Weights of a small transformer language model.
Size: 14 layers, width 160, 5 heads of 32 (1 for keys and values), MLP 192 SwiGLU, vocabulary 1024.
Architecture: LayerNorm before each block, rotary positions.
Training: a variant of Muon for these matrices, 108M tokens, 3584 steps.
MLP neurons of a small language model. Each row is named by its layer, matrix (down: output weights) and neuron, and shows model dimensions 0-159. Each number is 500 + 25 x the weight over its row's rms, rounded and kept within 0 to 999. Numbers have three digits each. A neuron's up and down rows have the sign that makes its largest values positive.
A block is one neuron, or neurons of one layer that tend to fire together. After each block is what it responds to, as a language model described it from the Wikipedia text at the highest values.

L6.down25:452479496513522514476509506492529522513527482469511490493505483541492426442511504480500509471495531495524497510470495479517499479531450472487490513545549516479516493569516482514499524530497486553488489494485542520552468462501500507474504494464488493511507484484470523480519468509500525456541514521493531532529516507529505505509483484519462501523480526482504510454456506472493542542496485538508480493519474515496500490538492494499518483497489461487461554510446481519558500492501481
L6.down62:479512476539507446489541509497525480489524495492500528498509499449526475578534505506489505484507538509463525512510438553449502501477471498476510513474529523519464477519510484487493480506497518548530512513476507497514459508491492521477497507466502537543497502479524496484524516441507492525487528534502475491439503480512503505510498460472490497512464515498513505518541503505464437506541484483529493560494474518525558476491508488491480512499528479490511484492460518498522508499503450
L6.down82:491445515479502525493486495506493497506500489524502522492506506456498468529491487502485467531467466503492476512571490504533467507463459543503507510473507503515499509508496510505468510522483483531557462499536501465517508529489520518488456535540530544502513527523530542488454489493505520537495517515476479438498530492486473522512530493473503508492502492508512490478495539448493519467510523556497505448465489474493523523490506487513461515486479484482528560489470547532464509473503450
L6.down100:506480489478517519482475465499460479507483499501434530467548484503474510488534494559464527491461472526525509473530539499525523525498452472550516509471474520499489475524514522482492505467495516471505487522510499492523523504481535467520474517521467481495511495501489467514495500540557479513567437503539511470535483526473463518491484529537512522499536491504511462496500502508501524539494516487532507447484527551509479481519505502540489456484520496476488486467508489483480516489477499
L6.down124:529463501518490508475511490482469476495485496522537492484457467500500470489474504492544499479475508504467493533515487550483485486509509511474536511489443522513521551479532491516499533457502481554488510475552490499498488514511462474523514494516479482514484491501518528495542479494443493491516486499509517533511528486496495555518523466477474570502512490525544498435498578501510538539476468488505548512500512510494476478495493525529518475468501464501479528503490466485494508506456503
L6.down143:512509478501550491516504515513509519520500481578556497506532474519468528544498470513508475527468517486506508485497505477483472524490524502484480507544512496505483538556503538453491502530517470563498504514526512450475500508475530500474532509480563457520468485477526487506461485511482520526484485503480456467496468492509503504508476518473452492478505493550500469504525484488511515478474472485524496493478466498468493510521482528492491477475522445481477495504548496499565475511500488
L6.down159:499447527479486521504510506482537528501528525533496447500472498517474468492529513458498467495552484498511443504478505481466475506529506512440544530518459515478514496496500522541517488497516493489491504486505496526504482472496532468520531491509509496482492511533491492480463536503536507546500488467497519475506465525480535484542518520485498516496538465508457468492506520534508434495488535496516486551522495472521530494509502527461505455513518511470473506559505498492500502463449549
L6.down168:515485502491448511482476514463524483492509490526546536525531472505472465499458516479484450488507506491538549498444537494462458507566517491481487489498481499490493551496518529513502538454495508472514526536515499454558492493513496486521492482533467488479500492520506503469476502467508501512499496523513482458503496495461547448502515538489516494468516534436469497519533529530496479507521492494539500474464499501469507500488508497532529470491484483536488543529504517491523494487506537
Responds to: Word pieces continuing a word split after a short start, often y (anal-y-sis, L-y-rically, law-y-er), plus y-our, m-ost, and more after than/or.

L2.down89:520513468521515490479487498487482512496536536504539499452483508454521513528486446502482468528475532508441456565474461488485482502499549453471521526479508523529527514500496501505489487546527509506505529514502499500508490453507480529479508471484507479483521488501511483519521491537477508516549498490530466469470518476519512515501514548512491459501477505509505490471482459515493497494537515502493508500487488547460494481463529464573499507461468524473508487459536509503518513510551528
L2.down164:520497492518474517502464447484489527494492505474551505494539485493455515474468485530537495525475518515479511476498485499534504471477502433496509456507508494495484522476531527489509529536498504522511556479482573496509517526492484514515551506481477457522525518505464479513498532477513473537515501500513533444498488545489510508524513464522498442508485522541490490494480536526472521511523497496447454484529557496499513506499510504496504504485453470518487473526518489520470518454493479
L2.down175:579456492502514505454478490538508472511502521528507463500500501494506481531503528515508490517418522484485520524519487508509517496466466493420507485442523501508489492516504546468460488514482461498508501512503491509566477477496483540523475493524512502503504540485514490503510506492498490515519488551515500510526477494555485504518585504475477498501501437494463445504498489516490508510502533448501500470502504469531535493483519519510516519494506492534496504503500492490485493536522495
L2.down184:601480522476489486480509480523472541569521531501493478517496472512473512476482508493501493503502522479535498524495501496485470490492481514520502491497507482500504476531518500497462497490450523496492521532522489504578491523509472481514499502525476491526480492524498485501523529543486484554495492494486521489481524456496541541544505513488485466520452484509490524488565457522441479505530463530491483505507526495472500519512506498533475501481437495486463488486527497478483495495466476
Responds to: Short opening pieces of multi-token words, such as tr in tracks/traditional, sh in shoot/show, sc in scored/scene, Ar, Comm, Mar, and ° in coordinates.

L2.down13:504472496473502495518540528513504492493531483534502495495448472534501467529524503482497520525481565450451522468491481501522486542496531487517463459524502492490505478500508498505498473494513468507456543491462504540499463494508453517526470458522484497491507522545522528549494521515502492490475580534464525482499501477472534500530488552466505496517500474486474482463506531508493553480476496476508469476505491511456505509538522524458487508511507504496533501520480530501516476471471497
L2.down95:539454503507458464524484520510518497520518501467479509529502511497456456509468499508528518498498535523532565524486521496473513446487488472482500488470482558545519527490544492497453493442498464545509482494493499483495511467500455524492528486501513440488491544510502502472526531510493484482498527531542486497523502496513512507527448532535498503477520479514522504505520500514451514475490490478500502498534478496547574476521469507451497481487504512542490496509515481489494494500471491
L2.down153:475480492470468495523510480498524484463500488463509518512520482509541520507454512456481504509464465487499514508525545490506480497496477512481467500503517480435497512508517518482496477500515518535472561479547475510509466479484503541516493478512477487506567496492518556482494527511494481478479513555454455497535497525504471497520511536502527463558504513504456478507512508492498538533511529501523441516502502494514476524441473522523502503485490501482528496498459555510483498536514473
L2.down162:489496525508510526512539552522512471508494409516527453478520496460479475470505535497515464518485470510485461520485478537547513461540470513527507534532462536551501505547492513515494497479500499517469542519498503464481483494488533472499476518488451477515502505511469512508444486471511516511487532492478463483502492528473529525499526507519486493506490518494491489503511470488523528465504546452511495506491441502468505502545507513489502530503503455473516506515518518488528497537466495
Responds to: The letter y as a word fragment, mostly mid-word or word-final in names and words (Ph-y-lum, Ken-y-an, Normand-y), plus sy- starting system, symbols, sympathy.

L11.down60:531476538468496505508538485490529472502516484565537517498500509503491457477535521487579477500507496535494506452506475538513481565473459509506489494493463491492506489487490515518472540486512498517435476524503505501465513524491510541499466501525522508485507517486530517524465543487472497461515499483504461525510491522488496507485505501490483535465543480480520470487473544510508485491470522487524454511512510429507532501515500449453514512488534505485524495500505478453513539489507505
L11.down188:515495498512483565517545463479466524491479447496522511540521448489484490439533522488511523490483510544476529483498454486513500489508507498511510481533476507509485553514454449476456496477527476549505568503515476499505497503543543521509491513517512503513488516454554503476523501499485479570507522506531503518509484541509528491506516493494499499534484467488531500484469517481480518501510521517488471520469520487473508515479500493514474509459481503499492451455465496467517477505492485
Responds to: Short word-internal pieces like ar, it, il, ol that continue a word mid-spelling, strongest on "ar" in ch-ar-ge, ch-ar-acter, Ch-ar-les.

L11.down5:495511516517445534519515555449483529548496520520547515492497470504494468487497493511481511520503493535487517550492481508500471478466550463482443524456518479493479510481543511487466498516494476484454481495519518484452521484495513483507524506525508547516461460502540496503518485514470503531506456490548486483503489514520493468509472483515516480509523516453482518482501461528491505542509470508507538508476483478519504488530474499476522492523484501501528450516487468507575544497497517
L11.down17:469496489521501518480557523564476520524486476490479505480467499520528467489520516494507515517466482466537521465458511482508501508498521513472522494456518524500515482511527516483498431512499526540500462515506494484504492543482497476531461528521518484486477476495510496490508502471505498492518504524514489499472467482517481471508538472532519511482469527471480514495531472530492529542506467505515446465528520470494479564488513502533461532497505549535442480450500518489531502529511449
Responds to: Short opening pieces of words the tokenizer splits into several parts, mostly a lone " t" (t‑ier, t‑ournament, t‑anks), sometimes " ex" or mid-word "m", "at".

L6.down45:499541532515479475524472498521472458472531502499508494496464513464538487485470508523444504482545554521520525498511515509511485481500550479509538484501480501527524542489536530483537474516504490518529491504523496573534489464504507542541499470527484487531479490494541523504479515483498537484486509516563509527507480495489530509487460524507501460472480476498491454475485504512502492470477490441455502481513533497474510513463454504475524492493482478481507470515462476544505474474499502
L6.down78:468498512495468512536517506514485479494515507501495476457526452506424518470501536488522450465506478516508521521510490506516484497558500516465499488528514514476487485494512540508498514521540469491499496496482487518514519491503475473546528498486489470509535505515460528483493489548488479504530464531523462464496494559528501469487533505470554548473525473502503520491493529503473564520493483432504523494523485494484486492495478496476505456506504505474516536476493451491488510510496564
L6.down85:489472461543482471532480525491518456530454493493562520509483489510507514447503515479492488474490490490482500511504491482457476478475537499485512507435531489492485512477495488495518495561483482480517538512534496500511515530476473537469502524506482498534512491513476454480462498514460522527461468514517482527543499489504501500471492465466477519493504556510498519460488505490525500476506494517520520517501516545482471514537564555508532501478535483479488532509541524518508537457513489
L6.down93:455482512492499514521509533515496467480503454504487523524491549491511497489481478517522489548507488507505539532516498482462530473486517485505543508494501581488460489515495493530504498500489516516508532498510493515499453535497465515513516486497498448498480511448501502476507485449513558495529525551484492439525461453491534535512480484516510495464508552491521539491507467450515511528507477489513509471498518533456549505463478466485474488492545487489483517512473498474504508515486492
L6.down110:493480511558528515462503517491485523476530522473473470471484470538512519495509523429488459495526501480457509516517462508482472492511501434537484475507481492510514502490466489483482502469506503456520510570496517558558531493503500501467510508524451509502493482483508519473508488506524482509493515524532499519495465499530548464476509514479497469490479547513532482494491472497468464483522540502531545502488547498513479473502536483522530528485514501541532473489495526472478490514491506
L6.down153:494504512475512528519458511496455542515536459516488495527544498517503496465498554496486503513494514488529498501460498515470517523498519462526446518510520498483477500482506469543484489489498494518477504419473478484519499467568509516472463493509528500474483501499490495493516440496523532537532487506461495509502538509506494515489542499506513460505500522459460511501489475525468504525518491495547514497486485495489547496508541490500522519466529515475508523514562523487458475465529445
L6.down164:508473496515462492511489491492487490514493527490537468456478478476481468510497483510487482497485494527531518468505521506551451521501540471535470483469479517505489546430494516467477526464507531493471508566486476515492511502513515526489529468511476527495462499546512502501516515466481492528457449536539461490462533503527531574482476462503485523516489524510513497498518463552457523525503512501506503509458518472484466510496528489518526478533498497477534485515514517476506502507512495
L6.down182:490502479542475497509472499504484510567506552484538524519546518477487497535486510511477496477491495436492478491478504485529493527481504458495478504505475492512515519461534513484494465510536529504465534534529511528545482455469538525481451499485510473488530467489498490501513524498458462507519536507515491465465435510531502501522482545485541521497534513485491490491528465470514508555515499500512463483485494450504502473517497551543512472499467532483499482501496480507527471486491488
Responds to: Short word-piece fragments, usually a vowel such as e, os or he, right after a word's first letter, as in B-e-fore, cl-os-ing, C-he-vrolet.